config.toml
norm_place = "pre"
attn_scale = 0.177
init_std_down = 0.00463
learning_rate = 0.00631
max_seq_len = 256
dataset = "wikipedia_en"
MLP neurons of a small language model. Each row is named by its layer, matrix (gate and up: input weights; down: output weights) and neuron, and shows model dimensions 112-239. Each number is 128 + 32 x the weight over its row's rms, rounded and kept within 0 to 255. Numbers have three digits each. A neuron's up and down rows have the sign that makes its largest values positive.
Before each neuron's rows, "fires on" lists the tokens most often at its 100 highest values on Wikipedia text that the model never trained on. A number after a token or word is its count.

fires on: "s" 45, ":" 11, "M" 9, "p" 4
L8.gate376:154148102149133106115108126130136148146079098082136075212131104102100143106146151132140096138208125161124111192143095086082125091140147108158132094105102074099113109159137159111122105125158147145084150151108094075137146128165174114156104147088163061127116186153136151128083131210112119142113166147108106114126067197106093124084150139155138123118149111179121159130133150114132130085083
L8.up376:139101142153074138110084153179155164196140103127182084140170154124141093139174128126171149055186142066161117143144149145107100124097174124113115158120130099147163119139122139163164149183111168168157105142138116088140114135096078088153136131129166122167180154134116103047139182119211126096048130111167135170132135120094132146165072122144146118168117149131105126036150137056125054064110
L8.down376:112122152102082206132148135137130091152108132152084097137121160079092193114195178158096078104173064156093147136114154167130118106109170105173109161100130158140150144131158123115138095091144078118188082105091096138161175102162165190159105196146044063163105169179144114090111091156145095130134152176130164103097115075092160128120134140133150111118138104178147142096121158154104144135123

fires on: "two " 15, "of " 12, "three " 10, "five " 8, "several " 8, "ight " 7
L5.gate261:130194149141118139086096126094094109126085039162113144168118147158100123055135203089160098137144098146119159115153116151134135124144128166187118115166090073075185170132099122154148156135088159136153109170155135114107153199196114135130162141096118125113094120080095148136075132122070092138111093156128100157091125087188076125105140077094097130110149065095135131163187127123127140134138
L5.up261:142101186125097143189153109136124131080093135122140128090156087062091120123070128181183125148128135128124074162116144128127150104104112112113137097126169108154041233146119145117210105118134143127123128104154114139167045131130064075156094094071151200089174135073139129136140180148102124177156191156157136122106066108148141150151112116151105124114132147092091126117168153074123138111202
L5.down261:182120099127099153154150090129146141156083184098094141162095140152139096212190100184146109153108152137158098073162170157130140128091090104082126075152159137115121089174110156128138140118198146137090139091156132105090137097112123097100094131145146197195146093177145037171124115132154155153132152110094168068176165145165131155117081165208132105160122140151137123104121149127148111149138

fires on: "we" 13, "Ro" 11, "spe" 10, "We" 9, "e" 6, "Le" 6
L9.gate15:103157141130133116099088105125087093112115106154126165132115132115161163093160115136111090055178171086103131117101208072139114159146119126122115128099142096165145064194111121108099139180121103181103130137114118123122135130134142124167184147105135123052104166119118076129119115115150098092097155128131159115151137095081139157126120116147109147124132051170165152163142109148102156146154
L9.up15:088118103106140108113127152092142105126156098074137139132099089087153149121114088123128168163137126160146145164102097189114119171129082098154055138114116059115136115136155133130134150158154122148112125137144089153134114128184124171114166103167174119091086118110141119120154161123169104170166119187125162097146126128095114134154170168165170162125133091126182093086094222089169180112095
L9.down15:106121097095119135155133102093104078113116142108128136092159139143162153104164099145023184102113129120108109104154122039122114193109123115157162104116080084195111097183144122189086075064143096121196123119106140100170131152111106059156111119099126087089156119120094105154185107095109158149177082075133158096146133069116141148153117098059190137149118150114100130150163065149135094135155

fires on: "by " 33, "ar" 7, "n" 7, "==" 7, "i" 5
L3.gate108:136147128127081123053177082121122132157125113159163219137081123115123160145127080176160125110105171108140155132124105147144094083157176146143123105134154115139083119073121139157134108146172110063134114139130107136104069154189123165065142141116156137095143106154132114131114101139134169137116068105129147168087135119100119141168131125189055127146139140149118088116170145158151136128152
L3.up108:081147151106078058080138083067141114144116116149172154119102171132169182133159117161126132190132114123168188135107103141135112160125151122148083074185130107135104126102115125135141146156125124074123143147155128173118098153176180147080179119130142133093113109174139106117131081138134151143074105095144089139122108096131119119172145127159067144167119131112119094101114207102115176089132
L3.down108:112174123133150138149113131104108176120128153185164148110175104136140136059077114110126081130127086197101137058102140127074114134149141131157112108109160117141122125084085135125153146079116182161073148145097088096170112160070103178108101138075116098167169114149105066065070096158177129136068102111117129113102150116153133163080144164130204118129123102126153135139109168145106139144122

fires on: "is " 38, "a " 23, "was " 18, "an " 9
L5.gate220:128157132082121166175076119067119141085145179146121075160128108099124157143147104157149183111165154121150099147113151158209095171213110144131140147167088100176106087066115158099155179154174145128083099094149105103131109165128062119157098122129093173144153167140146168137131178133069123083066098138070148150073152102155062168152166152197183158091119120146065083196122082171126121174122
L5.up220:127091146074099166156075096131165067141098201166174095089114133119144144147141092104076129075171093100148127093163113152119101110140118091096093146127095116146089148078109112101131107127075126110140124154108151060171123097082161088130111172127088125202116127100076118100148120110102100093164076137135122105100062093136148111111179125143165148112128117127081084181150130083114138201096
L5.down220:089083132083147159179100194167131186139143115139167127152134154061132135141118159140109154119169163147119172081170124128111128191123144106154128146152080109138091125057148127096117126145170055176096130142050089161176199142136117126135126090098094182105140138156079085158151172095120103077124113146127181127135184143138126184130131149137085163139156138140146146161076134118104122173125

fires on: "of " 18, ", " 17, "(" 15, "from " 6, "by " 6, "since " 5
L9.gate120:119079122168127076148153127133077152142134073099116098090119130142211169091090127136167131131139155121168107152153145095150123095170137144095058112124125107136103118104169159171134176116129122171140122152121137152142153127187118193110145146091080128107067134071100201113075166163157118117169107119126092174120129089160068134139108152096118156102089116105154111192102130137157125185164
L9.up120:094102136117164085123061104137072096109094140140134096138151103131152089131143059121170181124148119104109148159100149130210126110136184159137109083086117085121076125097164174120109116110068111144073098126074121163184091157121152159092166147094115098127075137154122159123091120147164086172187147115141095164144144126161045148139053121097156120057145142124109097176119088120201101154140
L9.down120:149173082102089142167095168178170144122110155079180074154194099089101132179127095166166128122132108101119144091105119157136123118114182139133155099133115183118086130155116141149171141115099096106134115101149081110158125170122161105122161138145159185092114046203121130133122146122127132121165179094138137144092122136129104074134105108183113116084109187057099173166106110157101131141094

fires on: ", " 82, "of " 15
L3.gate294:106118165146180091110119127086062093085081127108123098178130148097113095117113124084122101120145170133117103138177131095126125111140136132169082124174134130168079135140151099140143122133143171205125119120105146159059175164166102152170117137135137151134125123149042152111136099110153089084167127168094128074141101096174082090138140083075143172106144085085131140126127145116097117117132
L3.up294:073090156124103068145139184088101130165055110089116089142102121125125083151058174057133147125079166095117106113109119150133114102183181174092113154188109162135128077138149101122159127108072127161122145114147107127103174174151135142151064080172135114139136080158107085159070133082155142105174120137099130161144102128111188096105141126072111118152147115088143089080161122118078146150167
L3.down294:101088119134116137132186127194177151144088139157103142183139146146066123167213112126139067135110167169095119135143121086149132166137130126126145077087158091085090196138118164159144090095203122073125118128151147056126108117162124141125158136124162125163096140171161078090058125132149134120132190121172117130141069144102125158078066120165079081082098128149142188132108106113144106130115

fires on: "), " 34, "); " 24, "\n  " 15, ")." 10, "while " 5
L2.gate306:094119164135109138158150078151129118115083105162181138135142158108119095112099162134162086072129107149130126176134153103086100195084152110159166131136202141126064143091147134045040152145102139131097099065093126156151116166114166143100147130158096158106127115097122180159194191102144131159159079203117085113119153107160090144088072131109097115138116147093119130138151143111125169205112
L2.up306:164113107165122134094159119142133144121144124093175110111201138081113109106116141111106064099123103164179062152120134172076157153135140140150170110152142144134076108129055112164128185174151137160055111151097140093176116144127151126203128161095123164089074179135085112067137145127159095036138112130160140114135073045144164072205163162125176140139148099142133149111107092134153157175148
L2.down306:131092107145139118123171104187096126148127121122172142134119150118111108142116191103186096059158111143151144141122111123103092122145096134180147153137148200166101147115093119088064093146183137134093141115128137129154080123153131134092125145117076134081090194084094178109097164150140092183136134164122094147114067074218131146114098182107126167099159146173187152145146123124090127145160

fires on: "- " 23, ": " 18, "– " 17, "and " 17, "but " 8, "): " 5
L3.gate326:137100130152145150121154136121132134085107133079094141133114129084101136110090169130106144127128129093130101124079088143148096181192171148128119117124162130172168091155139131133073165150110142175120128114170162137117148137152126110125136093110153111093065139165140104128124122128127185021089147114150059145115141090148115086107073126073156138160189123100096130120152071104147169087063
L3.up326:116116140085148098162097138111074123102078116165136127092090146158128139129173162122135120122137124097114091136182128170148080127049164144111143195071118206123160110126068201151064174131099102151139164159116141096118129091112173063094157129107076100133143174129144130139183121118110128135253143097165180087148133126166158144123135127112121139122092071148121098121138130169101112134152
L3.down326:121169103130057052159134135178167129090171133207196138117154126149119115101162159099163068139139113155099125167120117111122123093140135131119114150131085131045162201121154162123168084175210065103200100087134137126132122060124130121131098080103058140113117104093132136151111137136144095116154094129067113118163126152174174129118113162174084126092124214114153163148115168101134146129163

fires on: "a " 41, "an " 20, "ans " 6, "angu" 4, "u" 4
L3.gate57:138112124163088115156047145166112133105168158088153102120168066089158153103127135173165067103165113215116069136124150139082124190124128088133103159133107142129090123098101089103179111102148169133099137160159149169155129152138100093144121120137099136177121136133131105141099138093173122099105085121088189144102130089156126146141162162184237165151140122149113076146115167130069124150135
L3.up57:167067134153136130189153068100191142146056131082077131137079097133158043059134123074153133144138136162102093173116106173137134149118155152165142126140103113185128118126158007144114112155138129151127091094121125152123100114178167117126048097150134176144153142120048163108117117137110097143090072129105157172099106093135157097181161129106170143138109143128071080185075127149104111169088
L3.down57:137143105078127116116111117158137131110114132140114118063114109163122071092112121079148109165119164188136141117133135179168087203091177141173109138085167114154114154099154021103156073147164134104139126137076153148126177115212108148098119132073171199130123134089103160132106131109107129150132140103088132158075082065110101125159094193071196099100129101142079085139122144149099117143178

fires on: "K" 17, "Ch" 16, "wh" 7, "sh" 6, "e" 5, "o" 4
L9.gate332:126103167103147115142164162128139131093117169104172091157164088094108114129171113134119165214070130118115135128109119111117145152160198115101101136126042152164144098050169140170177206084147139101139101131143118163112117096117145130148149100118148143134165139145125135147141144113122175107047167163144166092095176132106085129151132114147155139129096138075083126189217135136089176149113
L9.up332:080137159130137150140168094094146128102172150146178105134144141110127167105133132088163219193083126152128099162091140127146121105127137094125113128139156127212078132132137082099150157163160131148097124178142110160162126096166123046160154061131153132120111138139101142140074081141108128160131160105130134085123149142177115108137160196129145130129114125140098210107156181133120174115130
L9.down332:044111131155078091100140182134163159114165167082087107093096122160160146114184180103099148055126119072150131136094115139142059110095097094114162135114191101127130135126161152161104115090118183152092170093087178129122141076135137160101115186138105169156128116076147124095154079121152112140097216111142113129146121065113076159174115125137132174140107157142129148152103116124073150150174

fires on: "; " 51, ": " 31, "—" 5, "— " 4, "\", " 4
L3.gate279:126115130169139195158185144152146109142098110111182170143193113127139120103138167140144122106112127201133161175109148141130146110180166143076114152126140121180170167144112182096132164138082127162116118156078171108132116092121154129127167080128084156086086133143150137146181154128117163189113124105097115081134146147111140152117192189146139115128150105104121131156126107093162172091155
L3.up279:137155142126148125120105155143126093118131141109146147053131156144021055089124107144150099116101132191125071125138121115167152180127107136086131096114072142130167195188109117148104119202069170142138094128125129103178105192160130154167121092146063103111137134168119129123117101166160119103164145116118144118077120158139079132180164083092150188106127180115135128181138116145097122080140
L3.down279:128125069148120134121150150151139090137130145165167144118161152152073157096176153130154083121148170188152133124132118163113126105169159182128160174097104176113106104150158142072102136138141082153095130077112144141204130124123082096157157162130147151112118122160108182156092132113070117108149085113170129103157140115187148136138062130143119147105126086095125158115121107162124093057127

fires on: "ain" 20, "iz" 16, "ory " 9, "ities " 7, "ant" 4, "area " 4
L3.gate300:125169126150085177056147061061145149135134089138068095174112142106143162139138122156132142062088073110123151172094092118157178151142104071134145195092151103105202102157098150118080106103140143067158109087181093115191134108127174145083088133152120098158128163175104135186142105158156141118157128144126115041139158119107132111122081149123159058109126129123204133078140141167148162154132
L3.up300:136157080118155117126072111170130183208117091071129166083152124115134152181167144101139167120128080113125146156135124147100111127155132141083119090113143119146155116192135125125093093131106168166087192088174129124054119091177138091112191204121152138190114099156061126168132159133081128056105160100053099122109103126057118163058188126097170101143157133139169182123123156129143103110070
L3.down300:105169150197104141070109078103150120166099101139124153107136121142113096128119154100139131135159066078150146174115128121161160129130092152128137141092156150127070103090162131090113167093116102142143117098154111150149096149107121140124088162146036115149116151175117115131234152105110109123135126151116060160156106124165134139151154161095092102120087105117120096113124173144175169142106

fires on: "at" 21, "ac" 15, "ell" 6, "end" 6, "om" 5, "ond" 4
L5.gate373:164098119146126109139132127167122105119087139117146142123169156109110101145158164121128063177127159098109091119192138086119118135124140176062147059102150073137169118176145124132162125143066070199064105162111105147155082087137133089129122146112154094066073107212156130146106120133095112134122092167149100157114111150172105147119130157191156128085150215140146143144080141068100150097185
L5.up373:141078087131113114056145150117155089097111149083134119122130104145167115163116167118107086127106122147085115152174116159142141131156162155124078070089172179142202114140111092074168071165108138136129118154152088084116172139060125178159136127098133154057125071145130130087120158173099124167161160117125072103097142091116133113100103125141122138148147196112140107129095086086148093176226
L5.down373:155131121160152131092121075087129121120122136196090136134109137106127023172095150103151115129142105099124080158190160121143113184136158124159116214089131176131170074107142154089152177133163160087169097112095136086178121162098124141113147121145173159156117144138160151143143205165106095195141130184133126107094158079136104100125128111140231107148104133172146171115126091099161093101110

fires on: ", " 44, "and " 18, ": " 10
L8.gate113:090089123051100100172172105119099115133129094128147103156073138103089141124115110146086110159152149140128114097084138103125144101166174112124140121091067105149133137116144140099111152134093177114119171166126150159097114113102215095123115178169122141086118136103078163134169144174161102092127094110109132154165098132134085140080090134091081132160121172156085108087093098127124121128144
L8.up113:067031165086126147172125112127108130178098157155098110141169075083156133068171117154041149128069154121104166148100192123124082094114052120150113136142120153146131143180076143072130107042114182088102173189193116112101107108197143143057137126133153150111117088147084163112133095138112092150113107124127114123120167143162140148101104120105120064119130183172160127138137142156105169129115
L8.down113:117117108194139122071123098130126124112139070159146105129123116135109117143145109098077081090132154101115134066091141183166093157106180148170174141168109136119144131081114146179137125121108119163134088132150097127134137143120170101135110109148150128153140096174139157205165150122102150163132177170158088107136095161142138125162121143141084116104090101087121146095135163050053159185116

fires on: "B" 45, "L" 11, "ak" 9, "inn" 7
L9.gate355:213123127138116138136134147129166161110129146089070085132100144106126127129152168146125121104151152129121172123118128158114165109058093181189103090091094153120159118082107137148117157146166114166104094165154131058158153122099098154112098126092158124110124100136114155132110166154165160110082142141109142183152135105199112069079113109149065154132101128131185160164146166119081123093136
L9.up355:160126121134128110084099100081138139122158095134148136146106107103127185133117164200149098123081086122136117168098145131111114144114141102170133114121110061141153116124107139102140136174177104100165134094109128169123132076144154117144150136095119124136104192115080052125155089137188155156143137126085139118091057101148071141121133130173113159131142150141156131112118167110119056131096
L9.down355:148166118174131134109117089094124148116066168111159126128146102113148117085156105158049142157096110074140112157111116134139112101092074149145145125140147157139156165151145151124079073095153132128137155117150170141098192121138115109096151173115160106145159092143066069163159087089168119143145144156141087147146114190150142147151105159125154085145123122133086146107120168027122128075139

fires on: ", " 47, "} " 14, "), " 7, "(" 6, "\n\n" 6, ". " 4
L8.gate166:103128075108100101111110082103085132150191114147169168154109217158145105157112206157179154124102140111150129182113111098128146087155099126096156051124048142175117125137081141123109095098139152187139096169080157071152172073128157149128100165096102146072090146130140178142086129148126145149100061131132118140099140086127139092150147053187136132088150077087134148141159096056128084120177
L8.up166:083150074102129096126078120134078167085151115118142163128027138179161100133127132140183160147111109107145123121151170137184130097134135186050112112150125156146084173156109199133117182162133079115124147188167078125174140184174060144077087098084111105106165121096124139111082118111117148149134169169119177166157146111116146132138089113175145111136153151127088113142115124090144130123117
L8.down166:148096170138161101152165164127087162142118082069138146107111080074092127092057101159159119187166083146178086099105192103104142149126140143133109115170145141093083132135126155102174170102081133098128135118077089125143139154121089136099132126136110185064107104101134129153169122095149140101136166116085141082115117150101133138107079094145141127174143122171159187118151098137079189137123

fires on: ". " 44, "ed " 34, "ib" 4
L3.gate209:118096127214103158137106114106163123099164158178201165099105165091101143172087136167146168124176109150093170168104112129160129103182050164128115120121152122109132110141142130147114163177134112115155099153110073033122192158138150134133118106124112187123100116055094160145077130132100131158104110081086143100151098114124127162180143136105101076145129160065140136129183133170181225139131
L3.up209:153121111176188199142102170086152112098117164140161122155094123100133158101126108110172118191128081122081091158071090104163112110126158114045134100107154078121127152151137028139119134144111081165149166108131130115129112123125120166164102138110057134120116110132141115094128089168127175175139140120134116083159096122104141123119121162090114154160151144055106106126133122155062205106120
L3.down209:152099152089084164130123112173092094152103177139164150149112118143158128145158109168154117152174093093109161157142150140056182138168155130173125146126176090092091145092179091096122152158141140137139148161073162086108144176110169166115149137139165071189171099151108165158114133118087084079125186095141166124112160104129103154163175090145140178104171118131096156081119130112122104135159

fires on: "=== " 36, "== " 27, "==" 26, "===" 9
L3.gate242:148145111062152128088147153149086138113136100139132138070171131144116156134162126108172110116138130148137094169115148104118070136161191140127135110184175155170120088073083153145121152059108131116099165213157111104108128128114173138101181134079100152075131117165106073142174078135136149143052096152151115102155173086092124140142117062106131183127095112143162171064103185132148057092069
L3.up242:112128160161127172105070122114118132108168108162139086129105085162154113135138075087108115079113122155170129157175162075097168163152105143168162179115172128124073160136107140142083108154136160145098157123157122138068101130089119107138116149132154127128141135103149063149145102152149086075099194114159107091139159179078107091096147096137158132122184177093141086129106145196174123073146
L3.down242:129090153142153139153157161164137130121172159148140117179150132164114143170147111125201171100078125150144036085130145120124130120167103145082109107153077149103081101109083131093112124125127128123136161097099121115131083130142192157116092161150148133055114186122112060132156177186135100158141139155137115081120133158080134092107112138122077165136197118127207102131134141135128135133135

fires on: "s " 25, "k" 22, "a " 9, "u" 6, "such " 6, "c" 5
L5.gate333:122201115153119171141121128096133170130111182149164135173187138111160153136108093162104092119150179128155086086147142085109140055144180101128176170158151107180089128143134137180174108130155121100132110108150107119087157096137160172115066116158134100176197153123088071118135140118154186143177101111097148131130160140110095130096126115145124134138098108164110128160125100040125106142112
L5.up333:084092185105129120158071161166104119139143125132137164104192120109193126104082168245168128132132138144131147118130076087127111178070100114174124132055159112090105133131081067124138130101119126145111148134128123154157064119134140135108172142139117112107127099081126107099115167156112148066130147144073160099108137146104138145127128168091110197113097145186077132155175130102131109089175
L5.down333:132121123137125096169162098127188101116129161157148107128162132020148097114084138086152105136155145132149146140103115102113117172148129117141131092117137114123146066120138160095140119130103135131164161119166109164127150178142168108174149193069161124148149143159143170095098141094158158131081149125145122168117117108171185096092106144122114057130147132047145079131072155155127110151060

fires on: "that " 22, "==" 8, "— " 7, "F " 5, "though " 4, ": " 4
L3.gate179:144105065098153113176167057124102111050087120095119077141123171126096159138122125140137135121144181072196162152158170076102140129160165062145140167123127143122074151146152113125138081132123095118121141159113127121094141142140127113121164108166072143143143166140118131180157108095143130157175144177123112037118093019086078122122068105132085099100160120182152129138144117070145092159119
L3.up179:168084098162064169141129088112126137111140151156138108109084188147120221150051143131110138118097138156187180144168136133141119104159127122165138122116180145137097103165122105116147124120134076179112077175146169102130180130098099125140128091129164107127141180138112126112180139110120068130130091134116152019111116040107104119122132130133079099073109168151140131079131118104207140123152
L3.down179:154182094065159146161122099128118129129166116124162096095172137147083095096128150132141134141130096111139122079112119163157075132181135093096149194138108170147062108157086130079140129135095130121108163164176131161141166152185096171146131143113131124125122157145140144125118117125104072183141094124079121155112179147117135127159056097118087153092156154076182099166152063116147063123162

fires on: "us" 49, "è" 6, "==" 5
L5.gate211:104148129115093092089110055107130140109131141048066132129117091132116129094184113176140143070103179156162151117134113164145053153192103150186149129114177134121177092103121118133144150133191140130115084120168128129085096179181095159120121141140151150142165115117133114108103096108138165138119132104105114104143101120083139216132191170154063095125131148092172118062133119126124080124097
L5.up211:104117112108136128132060112131128195134133141119099138125140153164180129087075089169105129133084130113153147158140127159132068161099128165169094106168195126112156047129087126091131174150115148104141145094114106132089135114163169147099114093158120119084174034102116103058119107122146125085102099109111116141123124088082163164150175159127132021118156143100115160078121128186131113139131
L5.down211:135067097134108117137178109168148145113121123123080111101047138095142140151147128099111112137121129109164099110154094138123107118160192143097064175108136086169067142105085164113146102059061107094122150118106153124142163139128105116124175148123087093221110138102117072057147077100178135101131142119062056130126082118143145140115151132135130070148167097110087143168075131153110095124138

fires on: "but " 29, "and " 22, ", " 18, "There " 10, "there " 10, "he " 4
L5.gate293:110113193103138128159115097097108149058065106087130115135145063128126076098124113150118156198156154125152103142129081111150122176162178152087112118121150144106073150184129143084123186116136125140103204107164143204153183100091158101134153112114089077101108167146133163117152156139104107124075172117073145135109088066178150108124106120131096131174154137104162203107114072084125094132129
L5.up293:090097107129137114097092134137127113161147127129210128191135108096100168121170077162117135125113176103097125103127127170091106153094107139098106133171105182124146132100073187139132145123089077126091175134114110164125108062107162160116136153095088133143158129141131180164116149126103137158179130097159065071175188183112184135152121103098151125165128074140111192113160085068140109090121
L5.down293:088135122120184139149096131123166095155154121152188082149124152141084145090167171175104139145114193107121123125149144116137056099137112078126144147126097149113107104113149103140165135108085099125139110112136097117132115025094077101145073089168126212157150112156166092141179075177141145118089135120111077148152132102180198118104123145137129077105149160168144081152166141122096141163132

fires on: "s " 25, "ial " 7, "al " 7, "ed " 6, "ary " 6
L8.gate167:174132158092118121113175131114127111157102115163122137146096149122165157096122169105149118092120062159163202101071126133117104101114123146101111105113139189172077146114113098155148077194140117084171097164158144064073134118110133140179148102132091115185046105096053167144126100117149102120155125067125085068113112145133144159076116147120138136123104109052061116135109112124167100099161
L8.up167:126204147170102119158119099103122157136162174143096123139077109090140104078100128122090148108078138096120126032102121117146164115116111118095150130130128150234111150168115119102071160147183097148125109193104193110163111156124121152140065113145105148162133098119020144150194092190111183097183113114161167152152182116108045131153099186109167111088132121130110172168111069123149124106153
L8.down167:180061160069133162133137099119193141094128133160103098184105123087099147102154119109129124178122126071106095109142171056058114188077139144097099105133130143120145092118093092121137123111112097157184135127099174101126170112074103157125130132131067143210090151086109152128186140109069186117160137119171064132103175116152122104157182155108115129135077086121112167153105098192104152097125

fires on: "; " 36, "). " 19, ": " 19, "), " 8, "– " 4, "— " 4
L3.gate466:122084153171113137164171142167156155071083114045115180151150147110107136127073185119132038121148140115153103094060070119140147127120142089082139151141105135152108149123160156174133166184079122106074095132173154128155177134109118113079139092161120094086146153064138113166149168162197129152089143168107107121128198084111124078142122100133119118154138076102140187135095144143166172104128
L3.up466:135082148119090150121130158184146103071162123121168160081113158149033160106103100162130098130109135152110109132113114130137109117092128155138128115126143122144119199152107142093085153166137176093079101132140154109111216084111134109148166105213093196072133123155121132190121171161123089145148067102154142173137124117192127183148099091125096103134140145149170175167136098110117076135118
L3.down466:160116044120127114112123167140073114078096109150218123120133197131120111096176121185152128140142111132130140151139125094146109090136145183115119108145145213113106179100092125080115108165163119110118131170104104176060147112153134163161127103157057105108090105159115134124103117187082100137089092048131146119156138144156124127150027126104120119108197157150180083082129102138132109130152

fires on: "their " 13, "s " 12, "pre" 9, "political " 8, "al " 8, "ic " 7
L5.gate233:130121189124115129173139169149134068147140133123148035128066133081087149178117116125159149125111109152120170148100123132122138106123156160103107212194155130145138100185100139081117094118112098168176183140117132112083153093138161111110170151190146080123140124102127120149162133108093096181147148136091166152113157125127099099046141086122121174114110135137143114141096069106173099175162
L5.up233:075133138100120144161157054144133125137117168088131057091095125067177142105141128053149104143109104109112178117098192140142128168113134113117159143201141128141129152136180164168087103128163138160170183127131115140118157061135163148117072077189122098171081136082074133123144096126135090139189178154105128099102109171129133174116136100082111166152103097129182080169121104157126150129133
L5.down233:087080178088132163091136058146129056096112161156173139133040145117101154089134191116128127117130079152141133094128128128123079124122115209123104138113202099163145092163151097141151095142133055102178132162173161166165103109152137184127109183148165109158134141115136095101178115105097128095186188094128115169114151138119122135098218147112142164096162118091092164131132130118091125100095

fires on: ", " 54, "while " 17, "), " 9, "pite " 6, "although " 5, "clos" 4
L2.gate218:096085086147133113099166131119109184127153144137132135112141083073158115103083138147124093141184179093144090170132103106112127165123102166136134120105182160162139081157187190133122227129153102156158149106127179218087187177178134130113165123142135128077145161108131124171115135132129157127150111096147120102148052056147151114114080114132166079146137117151095143099126094120164155177121
L2.up218:083097131142080153100163098154127194174132178141115136158149042036101124109124164161071085122195161081119076166136144143129109130094153171169144152117145183155156093114131173096116199133153160154163097147121167186110122147136158128108165103125132142116143170082165152149122178107157187083136100124170091157115038125140155107154109153132137138152081128144106123120134110158212188169121
L2.down218:094086076123119111128131063112143113110197142155120114131135084149137099133157134163148119099099128138125073180154148082098181145091157130167188123098137147142114080072125119144070116164149096172130137110171130118068140101151114110135148159109148118142203153119162133210130145160173117099097077104166145118178085057152161143125144110086148099107130103135200070104117125155191091196079

fires on: "we" 30, "He" 15, "ne" 15, "We" 14, "Su" 11, "he" 8
L2.gate413:153122113147188106095100116093156136145106187192132119095121183126094158083219086147142133082119155081105105126162110147115085178165093110157079097157078067097160117191126135114117087182118142185134086123126151175090140173151147134071148126164148114111140076081126125107136119133080146143113083132153119193147138134085112082131129165098151107149170105095057129034143131147176152146121
L2.up413:142149139109152104140118146128197083173135129159108120066073186137109147131179067145167163144156185115101144109101118147135109138054056110152087155147095075114110159132166130157143095195091115151117108149145100157126137133135158124113149103125152151114141072140119100111142176166108174153145090130195171120141119133119098142144173160119109177139178085091081130114140147114119175129100
L2.down413:176038114084104111138150157101145135132103130089135135120112102150135107134112093120158144095149130133101141094130106135161127126152099126147123145138115118127072110133151111102077129107150075111139117144090103071132127067057140072110096061126099095065063104134109131138154160089160159082157133129107196123160137135045160140103103148143094114130165083053098102136143129136160152120158

fires on: "; " 41, "(" 29, "– " 11, ", " 6, "born " 4
L8.gate101:091103116104127097214106153124120112070215136107087125167119134149154104079083171146120117163132068127091120123098186082128147098108131118122120126106144131110094167145078150099082185098160154080139067105175092111095150109106049151101165113126093115147109084109112184190134113219155083131105126164127092094143148099127159095137118131092133149166164145085162137163127087148150078149155
L8.up101:112096094117086109115150195114095105175150139114126175118177145140140073122171110152101114192151074090141100106130122095148119105129068125113147106071170103173142137146133182169155088132139199187116083113071146120183133159097141132142156116149082109194111132106075172116143114148158162180128051166169153159170181105158179165160097117113141158087175158181144132160099037149165117122134
L8.down101:100133079167140108113124173139113120092139141093123131108105156118094069135095117132102093143136130127126079095082165081109181060110161160143094100154178082123128147106165143100160178066071133192131159142114120122129123157167180147116165141133129112139094122159151158067132124136066159141169150128109128089143145135104162140089101058099171140163171137143178154157121143166202161090158

fires on: "==" 25, "== " 15, "=== " 14, "\n" 13, ". " 9, "\n\n" 7
L9.gate94:077070161135123145146098145137129117090144147090172108107188120076099075112151155101143134118071153125140153104067106117122100100143135095125113135134157089169110134105108187156101170133192104093194140158139081097079138152138097104128134089099088141098112166123036172131185081176157187113041152156110120196081169138127138117156092047086161123164124128165095131114082117159176137112143
L9.up94:161115117077122133149126124140115130107143149160076156135135084082113116121126093099136150093114119135135127076080087077129061126126160122080070171114112097136130032081122134148161113144181133095167104055104067167130135108147102162150095088134117119076089146109155125085155094100086106070126145110073118088218157127121140107153129100102153142128100095086133115153101109157126115092107
L9.down94:106156123082066098163163137172218099124126115144146108121056112128125093157137134115126109136101142131092085147140137151121112112082182137166184089106127082143155091133085077128085110187192120115148134098140154126129129124182161068125096144151088105049150140151114085120181122143129141105137142088138098104051149138104118105154161058093135128096126124086194072106126132085124087128147

fires on: "M" 90
L9.gate219:141167092195104118161144108106162142173104115116081092098173085111114161105153126104127114086165143183095150169143078110145148118140111200179180104105166090139101134150083137135090157152049176072120164206110128127140158158092143072105172126105127160138100151150128104143113106182149148103142098186127123150136177130087104138127132143170080118087133110073106137151151093152053147164140
L9.up219:139096090093122127175177129096140121124138083115167123109158209110128184126135103183113100141140123182140143175112142143081153124113150139171105098155136079052174085077097140174198088095109097216171113146162156132115122115169049167138127161171127130138143094094135158141111171101108118148177162116177107081194082088107146238144145148171141155162078128133134123099135135118106219109133
L9.down219:153100119112085121118115123115140110086124147131132105097089177115158154086150186192074053118078173117033142109113134153109080154093195185131129122127144102104096176118120183135169106139159111130172076161156140094123152132155128147148114142116157135129125176132132076122194181153134100134125106112177062182169091119125174161161131144117142139154155149168148128090113155175092101142138

fires on: "=" 31, "Kn" 14, "There " 13, "j" 6, ". " 5, "ec" 5
L5.gate51:121098135145109090154112151046123149116112155139098126164187111174179120086094109128172071145141140125096117083128118225140119136129117185140102073136082108123121112135142132097171184088150127157152173072150105129124136143156086130168136116050138169068100061152155138157175123147143117109110127086119144125167149153110089113069132171151066153102115149070175152103178076152136110097131
L5.up51:097068090142151140131134105095043140158066131060137163092128144093088134109153087138095092180110126126109145121172163131129117125145082156160143088095130136114145105193124116144123151107116112109108108139135109140115189086110110175209148189169108150081085116118155130083139075116144079111133132149127164152194107134147148149098166117157173150153102187151093173125169118070105152151132
L5.down51:121151154086123132135152172150104081091112123071107174092066157147155144123156099147124145149134127109092124213092123177043116113143144183094125141146156125099106122123166147078101122140177133145129160168093102113150120155090198075142163148145125130155088101082129119163133168097172135102104182098151142142208149116087096100136147101136139144122120185111098111114170086156111137087130